config.toml
norm_place = "pre"
norm_eps = 1e-05
positions = "rope"
rope_fraction = 1.0
qk_norm = false
parallel_block = false
init_std_qkv = 0.0455
lr_mult_qkv = 0.5
lr_mult_o = 4.0
batch_tokens = 16384
seq_len = 256
train_tokens = 123400000
MLP neurons of a small language model. Each row is named by its layer, matrix (gate and up: input weights; down: output weights) and neuron, and shows model dimensions 16-111. Each number is 128 + 32 x the weight over its row's rms, rounded and kept within 0 to 255. Numbers have three digits each. A neuron's up and down rows have the sign that makes its largest values positive.
After each neuron's rows, "fires before" lists the tokens most often just after its 100 highest values on Wikipedia text that the model never trained on.

L13.gate49:153137134085123075126098124092075199094195142063125125165111175129163103122141075089118078123094167102131133221145180052140125109094143164149108131129170119136173140134142159088095091157118153156078161148100168107128125093115142134087118151118126144090126122130159108086101077097136098140
L13.up49:082163111146150104122215133127118153114088143112081147212160084103168128151128141139188169084126122138147169150081141122083168123083143103121140117160111091131113153147080150135117123104141051121206094121134108144116152173161121134102169095174056145071163157122124129147110152090098149158
L13.down49:145143085143095078103100145167120083103176137101167053113160128086137134166140122097087093115166093130089082135191064149115120078158098135132098103117109149152110108097144061189154130149115130164067154149140125139087066107108132175155145157088132122137036211120171131115149125101121134111
fires before: " ", " of", "ed", "imes"

L11.gate80:141155095106166075083131169173192160168174180131089116159161090104126139154122130111191073124114119164168125078090187093119122194134107090136152126115127124104084131086118131091091102072131167089148123160082126094143154136095154159143122164120128179090152123135142089108141091103112035138
L11.up80:109093111101221129117121133132198126128134089103085104140177186097139097101143151085139097092171154133093136135133126156138097127118127108114111091114146143139163183140159146137130122123119120138142170194111139110133110073145086124095149161117120066137118107129190181188167142097054134113
L11.down80:198138092148172084134141139132104128109141127122119151156186073135161152106133146116192105132138080145088158098133167108123100171077137092144179149084151079130206127163122112207086116122169126171100134160125150080125122087114123125072144083096072129139117139129094070148104096123156065146
fires before: " "

L10.gate52:092089100090156115141097129097173116185129134154210082157115149091158133118104116127118115117122152159124078153148116136096124137131180149102068153182087119118093134105098111108206113151129140136108093142135161116124140055106104197064080084118141129082193147138144072098112065133171137193
L10.up52:148097143109096076155063159175135113066128077169153067115109141053174171135126109121193154117191162111141104087148092132103134079187126124139183129082126069133120093158130137173098172171180109131094134091158090162084115127073127149125122167112131157121140118145101145097067109156129201131
L10.down52:123108105151119127135140106127150109154111129146109121093116126071079083172092113138109102110158142117173189109122146130193116173123119094170087147135171062116184123080103134082133086112131126114116147149163140132140153151111138230110123135152122113121081067159100078117089235142142125139
fires before: " the", "ed", " that", ",", "ing", " a"

L13.gate214:105125134191107133113104146073130137136165151061157112133157137097129122105174189109110148121173088141165128130133123121134092122116132139124085158094127111092207129139108040104099087187116063134089088167118086168093118101088022124118086051111131157087098091113159134104148127108124149159
L13.up214:144200102087169115120132167112149146114153148136182092125093097156139134107078114175145116147117146095158086175149055162121113088120168160058156103157116136130139105144095133115159052134082159068081092163148183215162130155143164136130122189073165178136112123118181166132143126115148130127
L13.down214:084133105146121102159102115051154114093154134109134119119150124132151159171172114149158126131106169099127164050193132136050159170146158161106132073120078115095115093178056120147112138127120089123172159121103121065139081163156159106095193185145153133123091147140099119117123142095099069181
fires before: "al", "e", "el", "es", "ical"

L13.gate164:119129101133110154111150091164113136124156169131120160207162127115157123088093184102110147168118113140170116087167153114092131130169135116144140082127162123131143194065110081129096093069166139183116117111156180171113124105169110113127104132103154124118105122130121133160077184159102149087
L13.up164:142169128113143088127159077148182177138129177152120088148129116139174153112159108169118100123124114192085108017068139140180117090132138109162134111136148102097135142108137136160129074090153069139133140047145144106096116123176115176088134150089144136153074107125099121121151115165102155192
L13.down164:148160110140212051119155111165072127139131070112163092104120123135072098171165102148168146106113124125064184118178134138122155073076228126117138156083092115179117169131196091083064142142129073117143063132176096117120145096137114168087167149110064146151109116165102119088142148126137087140
fires before: ",", " the", " he", " "

L13.gate244:094171100142113162102180118100144081120150162096116102072105110076183103048126137079103097157121105116133089142143081097203145107108134138153077146127147077156097170074131163129099165130135158128094111148078158147132100104109113108144183072107149132099118115115171130122151179115173171132
L13.up244:133129127150107160128124143166206189145120168118169180104189128095135064168137088081128117132122139128139120148100134153136124157137110080177045119120089110132098191150121138144122126158163154122074075129113147077066094093085118078130157152135086113111078121085163072125166089144151107118
L13.down244:153147090048116126142126145128140124125090104179092107108119110084153157139078165147116114099125069130107119134133151109172141156181094156154174142097156128154125129139157138119117140148158085086060104142206104162135060090084149158111125118087089153130205134109135065132109154114150084118
fires before: "ion", "ions", "ch"

L13.gate179:089073161081129144167172158151170144145157119111166138126177095119127118080112113159173112119126245091128118137060081154178172150088179192085123087120125127179083150079131148115116109144175145122111125118166181054094132088140167154087136126155123119091126118107093113153142125130134126086
L13.up179:163086155145133101093176192163107125149159103177135130131104124114099081089072130142096202060157130108124112070142112135077115136129103083099080109143160154124103138156092175073131075129150094084095147130105145170063103134125123140123152095156061181136128069132128136177122140106128090161
L13.down179:105124128175135142172128112190071131110105098148081066123092136161152128158156158191108122160160207162138136161133115091140092108129090068170117200130114139105073141126114185101145123134155087135127125131111121080084104135144052160110109123133141141118113060145093105131132150113118156104
fires before: "ial", "ent", "er", "ence", "ed", "ional"

L13.gate7:079120154129123124168097167112122092159183098170129090177091137069175142171112074138084105198137082106174129113134134129107107133151128152144174142156152095114125138089141081122133162219166112136120136142159148114158161109079099105086126090093131123107152097153163094067149131170123160139
L13.up7:116113147090091051126095126131166097132123158144099190118115147110137145171084072132124094140146111104099124120108103097142118111204156140157122069113083130141119106185128102139113112110127116134167168117146117089131087134091120091082130109095138135156134154125183163160128140100079134063
L13.down7:148093164071116153127089089128138208130111148156111101128106085102096084116101116112063131113138109136173158099082159160133174128124112114175108120181141065103137111118107138109122093104202116121128096140102098142185106090131075203172086145107072175146145129167175107132137118190126117161
fires before: "ed", "s", "es", " that", "ing", " the"

L13.gate11:166170115097117147086097061112125153123123118087181141111144157089069141158112088182124134095172133122124182136135167056197135142150213110108151117118140146153101187137134086079177202173082106134110158113137172091138158109096133103073097173148125159152115143115086113109082050148081180117
L13.up11:141109144155176141139116139203166196149106187146097055147090165132140144112102200191133116141143131133145199119176100122110134105162059048113159138213146090148151087100090118139139114115135141094168151085087095151124157180167087143080095115089117071084091115148162121090167129118142105124
L13.down11:070103104122177132147152133157116032168129087130102125132201095155152097111113116039155138153158089127144107120070104165085133163086149165187073113060082105095132105130136179181085083122128133136140084177098107130140128112129155175150163116200081125156105134115144181150157164142115122170
fires before: " ", " |"

L5.gate214:209112139086148095110183101130134127103158108145153187093160084142130096102105093116115129137105151175106160118150097123095124110067105189193101163129157099081118159078171134137073179082104094117162132168129077115130120054145142095132129187163102163072106133116075127141196167121149158110
L5.up214:191163124103113164162161129116160083139085139112132091106099113108197101113068134096168166136161140178181176123196155197177129100092128142171105111104103104084142122100100132111086127067119080112157118155195100082118145141110057156141161162162133176092161150133104134150184094084087170116
L5.down214:123119130181111123134174149124129187089135121163084130151131140109178183092095104171174099098064194100105161090152183147155133155154046145105115090172122134109169121110107110157152069113101105105135164087125104148120112171100091157091150105082125151165139133116092102152117115078116147078
fires before: "ence", "ents", "ent", "ed", "or"

L13.gate247:155114112112157093117144071155150153146158079163165111175144044080183131091122160097163119123102120126154133038119183109114133160085067137133119118143169182120112140144143182122128168053149102161131129203099130121169132036150139131124066151126097134147134136154109104147068142118182106175
L13.up247:117094104137120122164090099146127159160133092166177137142168097102171118079130143122143098136148106107126195056110157114049132186128154107175124178089179109064102148149191142164121128111177094146114186173136116083193132065073151147110099137152109156126102165165090151125174119105184105153
L13.down247:180163120051229118130159128140081148147132087084100136112173159100170163145133087139126131068137156040101158123128171139145057158163177213148090163147159139195137125141069111103128152165113145182090135106125143122148122124140088157093144136150142094103096118161177160085071128113067134136
fires before: " "

L5.gate37:072168088096084151127116131073107159066153114167105112121096106076103112100156147094127133116139116108110122085103097151097088107190176096121111081165067156122089148174149131182144113131117128148117183079102104095162147100184138145055132148129163089114113125078184171160153182124212118065
L5.up37:120177111102118153102106134182149112131135117129166137132148114155156060116086127149117166139122096097115124114112157160176132094167183183103109153159090081074160104141134168177105093168096174124111102107121163132082104148146124128135093096122101088091119156133157072091129140096235155075
L5.down37:076111158069159136098144062057075096124106151123079176096134153138080117114120094086112132065144171109109174089130079146155126131145076102101174111125156192123121130147162164196128118145130080148138163085112098085166195116083126146114097155151135099105059138084187148140060169099127134148
fires before: "19", "20", "10"

L7.gate19:135131111099128158151128155073137138154137060116128153144164182168149120130187094131135117164126139120111177175200124096152131142151125162092164152126079117152117156086177151124101127147188149081129093146095153152125164173094125103105096110153092146050165114098152051108106168153185107121
L7.up19:136133155182113086142071114147179099147117136124140106144172164157122106172128135104120088170134144139096136222222107146130134129181101119110099124118147174086109095143179119093146056114093111144066082115117089185137119133171063157132157099124145143172136123105178114151140113109091144116
L7.down19:148145189112082111153131130129138168162126122091076117071139106146101107162165105162113117202139087136080156127137134154112126155144113099158165161143116127120135099162081121084100162196100115172122129105204102100096146098127084104153150141153144132119145153091131115146088108095129119104
fires before: " in", " to", " at", " from", " on", " with"

L11.gate298:088189041104094137129150092132162073183126145074147181097112129106132112095130142131096154090105119148100165166107082163110096098104129196171128115135124126079136116080127130087111135151120128083087121152163158121153162069106146146136079177110183080043102099127167104152170122095152111161
L11.up298:081151205091138178144151224125145113133131189076082175105148138129085130078145137104135166118085151135170080164128092161131133092125122156150114152146112131104135137115072123107091128136129096065139154160103127125179140125117146104089114159177109088113083139145154156116124095084171168112
L11.down298:117134100082145197152165125056151148100193192122119107149108161133134132139105148111131172091195106129144143124127150145074133138084138148137118164118112122086102163073114176110177119190195119159147157071143136140115151172068133161131102136090155112095126092130203169150217110128123139105
fires before: "ing", "er", "es", "le", "ers", "e"

L13.gate300:097147141154080101088160158121139114128126108151121070153152081076106136111190161145141097158041091137122149136128112168112092150048077094106134123120149089106168124119117085114157108146141187103146102183160166147103132170155128122151090160150140148082089184120085081134133131133111156110
L13.up300:136139136140146114086138115180108122137136123170141108132172168120149122122113135137200146164112099162157146095115134155098114149107072129153121171122166136135132111113131163105096129131098120095182081093166108127187128239116166121137069120175158124106117141134146117138143175095148096069
L13.down300:133114130097136113132145127143114154116110086183152121095119110110111113132092206126070117086092088118077147122100118134207128113114189118128105123160168083127108088074157077095103163175128155123170108130107119140152150113090070077116140083102089088099084165175158099164053086108148069107
fires before: " of", "a", ".", "al", "r", ","

L6.gate62:107137117145181138097138146103105136141159116128154099051130166164143138153103131155165161140127104075103090111110130145104145144099153176188116146222172106118120064145184107117068132118104154155088105139105116163157086109103098033146142120212138152125104091129126133085118163117135109142
L6.up62:119177146144095110146157109133115129125121110140114116158089092216131149093108197091104133056134146126200142129153117159123088140142162178130116141121153120156092052146147159107111105120124136119090103137148127186138105106133096102110097127169151129133158118126079088138129204103160136109
L6.down62:109100186101144164146129066138127142159122139089112153082203132110137184168094122130176161155145132109148127134145057145150165116122176127200102144095139102122141091161117125109171117141104136150143095092134076117148131096123127118110126135116145102162105129026099046127073111100085118128
fires before: "ig", "ament", "and", "ound", "am", "oup"

L6.gate12:105120106097181142134115163078205094156171126135161132165107109126161116110203124107140118140122145098119140089097105177179106091117150156137135177119157158126146093099142157106135084097146173170075100118102105089128108206023107092136115133169121147116149205188160111059098137135151171138
L6.up12:106123147128126124150124097189184123124096158144090118108125076095141176122130095162050179079111141133161091206177145138175118130159120202177107155115073083090132099156128107108150158138101124101065151074157195174112160058108114103142173120192066101073109140162070084146184115141126160137
L6.down12:164123093112167091130106157126202118181090120153132173107103115137100096132147061127120124086096096108099142122147168092161136048143208118095139146119106118114136109170145103156187128157146185080099054140095150105146117146107132123150135108133128154126053132171164106101129110138096177145
fires before: "ed", "ment", "ted", "s", "ing"

L10.gate211:167187125101063108133114123115170118109077071165096127201152100130140118097126140107107123145134155116065092145159174119135081145162093083128149193160091135129124154132192186184149133134160111137072143196138124141139118146126158169124168141091174075128160125059167079082136133134141144093
L10.up211:166141177138113192071160137132122104127061075133100155180152144115108087166180163059113143058155109117053098113150142135082101147136134056146119128147136159144151201104131148175123127131139097089113107184156128125140138153182123133115085107153107088128119148106093126130106142102135134192
L10.down211:150101145110188210080098116114094115107072161112096104135123100125103118126059101159138126123101117127172114108108074175150095131167125116146086167091157135164131088161157110143066129106190193105100133131114119087115004109130091059102126156144131102202116161155093155142134104071114128145
fires before: "20", "19", "ough", "ent", "18"

L10.gate179:138103118104121113114175123148116114078096137124105130017103121143080161118149108156084187133101142165164100192094117167137175115112067120151105131179139100108160097143112150176149120111160190123144121096164120135167208104126107127146074145157169139133107137103136163082110159131123160131
L10.up179:132065117097181131080133138120108161114136173140127183109107154123099121117134105182178178085120113153149041188165164116151135109149121192166156094065112130127181162206099121074125148149108129102121097125138136161131131097134142174135182154190147180114145112090176120147086158094136144127
L10.down179:097106168079140158142165100165147132186115142124154136112111133089129160155119078137187125067121138161139179170177140133116089083132143187139129177165159132091205123152105099048158132141147117211081057123105098189123180128070170145118075158084084113126130107084154070098121171074109137100
fires before: "and", "ap", "ound", "oup", "ic"

L9.gate271:128176203121145091132126148132124131090139104131144094130132160090171151145150064146151094140083116221069091170142172090101129184126060079127109123117077180077085132159205153162130153133142168166162136164118111155159161183114097118106153169099132178148188122130156094151089152174162112118
L9.up271:123131122097081102149112093153134145057139093129078098140137182150153142118151113158130166145099154110070085130186142109136141207144140152116131180174104110092072095091147175133151135146072124121118163169135126109189151097079125105110129131097149145137132103156177081132131111127111171108
L9.down271:142132171130102149136099123132099179191160097138126115177142092144138110138141124179171119181131146128117125166216092099055087164122104178052109116116132143164149115163174101147209132200081170138094138115111124149129138093163129141181075140085113165154186153103124051099115162134104174132
fires before: " to", " the", " in"

L10.gate90:179125099104133215134103125163090179152158156098141138173176162095179133153137181150125136166131092108095165156146079156135104134114100155150109222122159167128111101139131099099127159145072141096114091121109200144171150155102157155067127129112093125205178127132130132091107146188160123137
L10.up90:160099145068141156141157124126103074159120177137091151153079138105159143155173138130141140140093155126155130173138141116085100099093122103135090179142142175135123079173110066117150064053137084126113116095121125066120176120174155136120156186154147136060088135117146111127124106135137130110
L10.down90:132090145095130138112097095086140115118150130152231112106125171107093173167114100166095104127077134131100091125169079145074104099164062157175151186103140134128091127142091112171120110169139081103113109081116101139097137105124156127084137125070081112165111130109176116143102160157117141146
fires before: "ad", "st", "t", "od", "ast", "m"

L10.gate96:080115155166151124118092099117221082090167095154120127135138185144197130158120089109108143117115099155102092183103159133148130143114079127148078157139149153078120109173115097174158100143172163109091131167165135110161108094132163112117201148125105131087116164171177055122101142146118161109
L10.up96:070131136124103106122100179161126075112134069164138055117136151157141113141137153118123141149116073088127084121125120162166109188121127106090101165113144131052074100151143188123185140128153135119093156156094076110117139133115125099102202147141115078152152166163166114088176145174102182101
L10.down96:101130131121075122124108098096135133119172117134148114192160155115134091133130103157113124130111165165086163178103087185099086070127109123102070138152064125120122140199102062129173150104159152179160110149064085140183145165164101105162130126097126142127180173089142108117115191144093148112
fires before: "ed", "es", "s", "ued", "ated", "ro"

L13.gate39:140115079105208138112080116112107172088138129090086069111171104151089115188114133151127186127126161130182129080179161127130177132203155098149093179138108135161133069153138128154175128122118086124133119111112133114101157091114178130104097186127111124130105110114152159084150083093148152151
L13.up39:140096187137127170185116096122086197116080152164070159147101166091129197099140137180140081096159134117130122123101117139095155106126101109094192104119125152134099191120099172141148178169125083120179171136131075208158073153176116101116175109111108089136142140145121128148159106122092136105
L13.down39:120178130119156086084138119130120069146146099134185111158133084119091051113158120103144083167106129110140107149147148105108111135059255181142118108092168116080106114161090129141109117086110193109099113151140152062113135168114118109146125130134135172130149137130147129119100139089104134137
fires before: " ", " B", "b", ",", " |"

L8.gate101:109122151134121114095123091129141092178107157123086210189100109129130094139143092101110159188147095179124122061132125139085149162148133141088106136117188151126132155138185103149114116116107127117187118153174175098101088080132134210079123144122113147129135096182103167077107114173161124143
L8.up101:144110145116116167085133113122169214171149089147186174144167156116130115069124109141137163127153100228170108111128092119106158089158130093107138126123145184088148117109183174148109104132135183163126102176124095123153065076145149123102155078141148147036155089141142147166156144142131140139
L8.down101:151153118163159129112112138116141081166169125160105179194087135125123129111188092143100124107076145061085160084147133139055105156150039116122122112152178137142075173142123159140159095131130139110068143115124152168057130091130123152126152145114123113155134123139116106110108159103152162138
fires before: " ", ",", " the", " he", " season"

L10.gate188:099102096152120117199220160122157097072116131119089108108110136097169112126171104091162127125082066097139116137198109105109090113101152174103109124110098115079181096170155112163115099158189069155065125083119150121074122146137134122090141100116137121136132150088092097084159088153129166155
L10.up188:108097109087084118146151136068126084043161145156145167115103072131170176136096096148102167075133098121104090159147094128122158173117050161128152096164118136091147137133161129058184133160115116081071146111134113175137121160086164069098111072073108089170122085053120162107123104132161117074
L10.down188:122146119083157180114145109083148091119175141146135092076202090182088137126126096069127090137107213136154171167134144135143135139136184101121099154179149199144111163193115112123097159134091094074162142170126126166137089152111097096140180134148092170129097075187159158110141124119114154109
fires before: "ing", "ed", "her", "ind"

L11.gate172:043128131137130119152139137150160131104146066119157122124086109146145166097098116150138139102119138167113136164143158067153094134149106124100112056119095160132136107131162071147139133153144133096167130136140157158158114173212191091097147163172164118197165091140152068148147158112128124175
L11.up172:110155143059113135127115153089085110105138106168151169125139114146139064085087132144154081111105147126107116210188107095096149125055138160114090159122099171132162140132127081108150123167120202094101129092180117124153076193182152144156082116126137102186123077123167072107120096076132152171
L11.down172:135169083159135059127105110139132123086102132163131159179188089162070190136112168185118108115203109100129194123155122107156108175122107116125095099126206111180181214122131144123114128169129153112148142146136114139128116130110137079130059123102107145144119129155179094129140152103160075180
fires before: " as", " to", " in", " the", " from"

L13.gate12:172061129105140057202141133121142154126103131159166131115093099089151173069148074158139146152104073179134165139120174106140181135113127098101119146103037127139136148130135126101107128174171154121143106084152164205103173086159156076150085132118176095051170131094074108101093180149184138133
L13.up12:159103136175150101162222120137065084127112136134119130117090095133112138069115123189170143167096118206099151134131127125118144105117107156098133111029163074143140127161183134103130118170109168102135181161173088137165079128171079128164123137098129124134142156145173040133118126130162112112
L13.down12:151170080158189165135142161144128147156098107164139139097161141156104190125114144165095122108175132154174126159133094100163113149111255120139094156126171139150091070134113165113136106106157073118169134143078140095076159154113116129113098136112156139164112113122133154119153116102139127128
fires before: " on", " in", " by", " as", ".", " at"

L13.gate293:143108108089147103145138130105138115188069142066172087111140158094187066166178092162135103101095106137139076114108097055150116108135139177101093145180113163114075180146140121132146183165194065071118108149202080125107119191079154148116177052133113206128146122155176153093093110097133145112
L13.up293:156122150159133152141025143099157130144128127112143143092102119097158073100123043163093119139113092151138074173103116112142124094123084123107029095088134133150050155111184128146110096067158111107113125078150182087124095120109140149208126129143101134146136129082150087117106095061125120174
L13.down293:140132149132134150124128159122194170107088207125128062139096108145089178047107085155123116171120124118101101062079089109174177142086118100180097125103116136121084114080101156122094189061101031099174171105141150137121114107117112122118117167092124137177155125128151135096129144104142141167
fires before: "i", "ive", "ions", "ies", "ip"

L10.gate123:132121118169120194137084130127131153056173112157091145028091144111103132132179172171117103086124149069188079140157136174107164110135119170137113109169086133119150098070159131116139099147171148163125119124193137133158130124109095126129193128133131116132074190128143121188103122161138152168
L10.up123:139181096114097187170122107105098170165119059120138155164117182174161140077098106156070138157082114154106070164104154145107093092113154152146195146075144120167152174125121136098111158102126132128148148078116150164097127076150127154179133149187124140155106129119086103139130092185158161149
L10.down123:166111130126116114133126064107078129187167010106099117143134091119107149157158161133129130105105200153159141141165134121042144142112129134134179128102084151155133129139144108100143140140126171138107142154155087133161096136147116143157129145072135136100092166106101052189122139152066113158
fires before: "ian", "ia", "an", "ative", "ation", "ated"

L13.gate87:091058157181060163105152107091146059117151110142103187203122141104091151138136171124144102085116150148137104135123194126102113138223182119146094111124144135122106121051123103102096094144176154116125110104137188142104104083085117185067122103154108120120147131152136088150122126158111152132
L13.up87:122099165117097073122134115125083102114132115091136140131132142133108098131140140095084181146121145162109162118112070103093104194116144175174099097013119131142138117101177090103136077177116115097122146111164197103171153135145085168175143148164135119140085129146038136145100044102147185148
L13.down87:132160146139147111115150128126145125123134112175158124128118091111115053120105139152154152171150092092142114083148138129068154100235229169137191114159139182116179139132119152132099094169144178144157134159148112143173135170149175140073108117097160156108118120164170128126161156161188144153
fires before: "ed", "ing", "er", "th"

L13.gate95:170210146069211099170162119077087115165105114072109128139160085160186151125114156146176157110147129093134156127143121055124176130059176132126144104139153111109114169072113108128145095151100129081105152177169110151094104082142172110078158102106121153118155085100126132122119182150142092121
L13.up95:114140126152192050103092158159171100125144117094087167153131126070104179091134132154101136131061162112103151123079149091091143118068113096147097118086127134117214214181093127153109114163066077118093124158108123142141133149108138168144103136126133067114089115097120130104225083140155110112
L13.down95:098196157148255097112092178114118046154095117083112114103144135147124129081135068124056111108164115164117131097121164095131182143115116141179170138118166122148095164109122106139137124081137155097117139123156165111137172151152144106148143139121107153120163147138188120132100108153095093103
fires before: " ", " −", " +"

L10.gate119:157148089108140166133133177129153127188115155074102148114191158130142147133136140129166152114164094167136133115110081158157169130144174154107108141118075119195091145112168153139173179110108108147168094122156099184071121152093123163084190083117077137145128156115094106144082134142153163106
L10.up119:178106142117175111102130142088204112106099162138130120101165113111114120127163116152117093165182109181103118090110119162182085110098089087026158127145131154218159160169177137126104118093133081143108136124103141096174085138108118139116109173129022133131140126152129153106159104131120109155
L10.down119:079184180086151142093193092103078150083137128105123145137131085122124120087149105145138191089142122120161150165120107151019137127117076127077156155106158100094157167153136129106181134114208103164114127132091121115112103143205108098129120119121165127066156074133132178125100088108135104107
fires before: "l", "m", "t", "n", "b"

L10.gate238:154163048121191179103152077163130090124140144131156150114142127231068117081182094162156150111088107167218173142189172167154117155103104057118188115166126124100096147135132132127109091152131170134157103128109098094112097145097167200132120111082175119138119161121129075102077125155158163138
L10.up238:211146094129143143116130126084136079180102100159150148152190127115165142191146118106112111139128091197144157135154170186104114080109177138143167113148176129131117170171162078130142161077128094136145110130084134157136104096135160144125114190140149124135124124115092131106041177155154163094
L10.down238:136184195129191088151130124150173108135171100134183174136120140089133119146109099132166117069153095135096149084092184155056141118165170098118064150121134145117120194150141106155154098147132097136142141139155201156139151092087104108133125094070155139091114114164106097163176152140163164116
fires before: " ", " the", " S", " B", " A"

L13.gate69:142152141108115099122118129164092159124141154082138172140144158125115150121132178092113114095140164156102136147113181147118184157076083122167086218111144118131201135179102123117054144177149138146116116095084091144107153111182101141112157116148162113171132188158148146180159060100118140188
L13.up69:122079103110107102120082142134137112137146137137128085117160137107115185115113161190092087090167124150111154184110144104106124208108081133081084132133139217150190125188159118158156143109169100158087136091172168078086122084122129121090127158096160143139088079098092117112116089117116171122
L13.down69:064129144116175095123079131089104123151130056144120103086086089096076166076143175196105094105123173101110105154141162118118105144113052115139165112075089085153140103159162134116080110138071148088178132125123089125086154100130125102153150131104144131153096134143112193084075185190109130176
fires before: ":", " |"

L6.gate37:083127113082110091172137155113175158134144094144180146113100120121132085130176142135106211148141177110135126065174131168102168137130102132119121132143121087136124148100158143144169133150124142151092143060127096173089094111142116201106152188093097117094140111170217121101085150144160185093
L6.up37:116115136108149163105065150130137145124145172143152136120199120126099100131136133168144121140100158054047073130093142132059120082123130133129186146140123099092120126171182163167101111169069152109100138130097115175122071151136119122098165141114148155130136216159174135107157131123138112129
L6.down37:123119142135110166128107097080111127173152128145160169143146104136068123118123142156126143160150105091130145095134130123033121122117062132188144147126147127113148148119168104143169142151130096144125162069113128148100147131098156151121203119130154136146049110075150129137121109203083163113
fires before: "y", "e", "es", "ed", "led"

L9.gate0:138128157136136082084191140135153109119160120136087152185182081135117123099109181119147140096124125098113136165119076104112101122127131209150133130111098162100098087072130113091116095106127146101076114131133117175137143145100095084087089193099091169100098165130107096114110171130145054136
L9.up0:129143168117076139167148182134154109109160082149068075152103151105128125062128116067171116101116151184076067056148188139099115156134119172165093142117110136146090092140104161104103128105146133135130089143046045152100165161101082143147173136153092173125097125103134147152210113131134125104
L9.down0:100165117128098152138122121096142125039176178121152068131114133162133071099092113126093160139155133116096130090187134163110117150149105087118133095145088107120060121163076145103142076102164124148048137087142074113099141222154129180109134182078059203109132096121087136129129113157111116118
fires before: "ent", "ed", "ite", "es", "ing", "it"

L7.gate288:124143155130095159143140144151117094141204214067078165118161137117118142075092141066160115118123113147159097090150147112081139095125082119190055061096132101136120117128096151196112119121157160124074114054187120164105164117085126098091122126184124167123112074157132079175137138149132152130
L7.up288:103060129090086119139109158125137070164137192151135133127205086130174091139160117104120136082132109146097089110105129112068097104116066122101119079160152130138121103135105156107202100177141103089106164125100154127093158118094151106147151160073130124075157098186163158128062132131124106163
L7.down288:167114068186140149119137151126114151097113113148115136179100129105116134083059140150088104077133152174129174102123098178056115122098092084113120111116132072214092164087140141114135136160160121141172175134055128087151177182176095147075128114130126159110134171163169157162128167087121066104
fires before: " |", "as", "es", ";", "ield", "ay"

L8.gate1:111149134103082149150128103160172197139162154113144159117103194076224112155133131123165183116162099098141149168123103157102101201101104109145119133137168114108133116222170110105129153146098152122129119168133153112063104172117152143099189173068151095175155121138129122105165174132176144077
L8.up1:172110135167109105176125188148146171095090149129127123134073159126159168129136124105133154087132118154164143169137156114173154167128072083125161096153103158197114174098127089172149140099160159173164132127160052128094133130126104097183109158056050108108092175141148145125153116059126061134
L8.down1:097129138135068187104159127139162089087111135129142105167131136086200176147124125132080133096147105121140127088102130148111170191093069140154127146172099098042158109136064149162134160130092166170144167151065140110187091166146083069128128152072080167138153127172133121110162180164139131135
fires before: "N", "B", "l", "te", "e"

L11.gate202:129111139094157131102138116106176124149151086101103173093142100105108129160130107126149166105078102134078147155107117155167119088114093203135149135177116108168194106179157137126080169113136152081135148060119111131101095161103108106208136145124177111103114120133138087052108159155112186161
L11.up202:128148067100109171132142089120117116154106035154121126065111124136128187130133138164180195099115154164111131143090095131156149104106133178109138125156086114104126153101081096151109105111115086116147128129122126188119191102157076089198118139117131122152105195163128153170150058137119123180
L11.down202:089122136162161110055116112179187177161152126070099203146150128108154123100129096106158128124089121168130112090126127087168100144118148120077135135186151138164071193114157200168106123120172129153151161148073097100193143095057080117138174134098124175136186198106120097120132097141090100109
fires before: "ation", "y", "ated", "ate", "ic"

L13.gate317:113126097176169134141098124142126095141153096151118100073109099130177150096126122123127095100126136155182163096097130090110127142120110103162098189154100106102147132125158055191142158076106101113116123108111147059191105193146127183170185168109104116088140079161094078131094156105107117130
L13.up317:142110098179182166129107129123102096087158116111167156157161121135087096107148184159172136162059102177174153121124120145102131121075129165119111143124155148105166105163165156113092090116173058190135160160158066095102128159184125111170110126154152141140122153102136105133094091129176124167
L13.down317:158155123121143161151172145109113069193111067079120123114099125107127100130168090052184097117098106145175167107197081118127153184089121117132193157136157138161186116103157137231146113127130138106135135102096136159140108142141107120118113081086096118121144162149120144189126163111116139135
fires before: ",", " |", "ia", "\n\n", ".", "ville"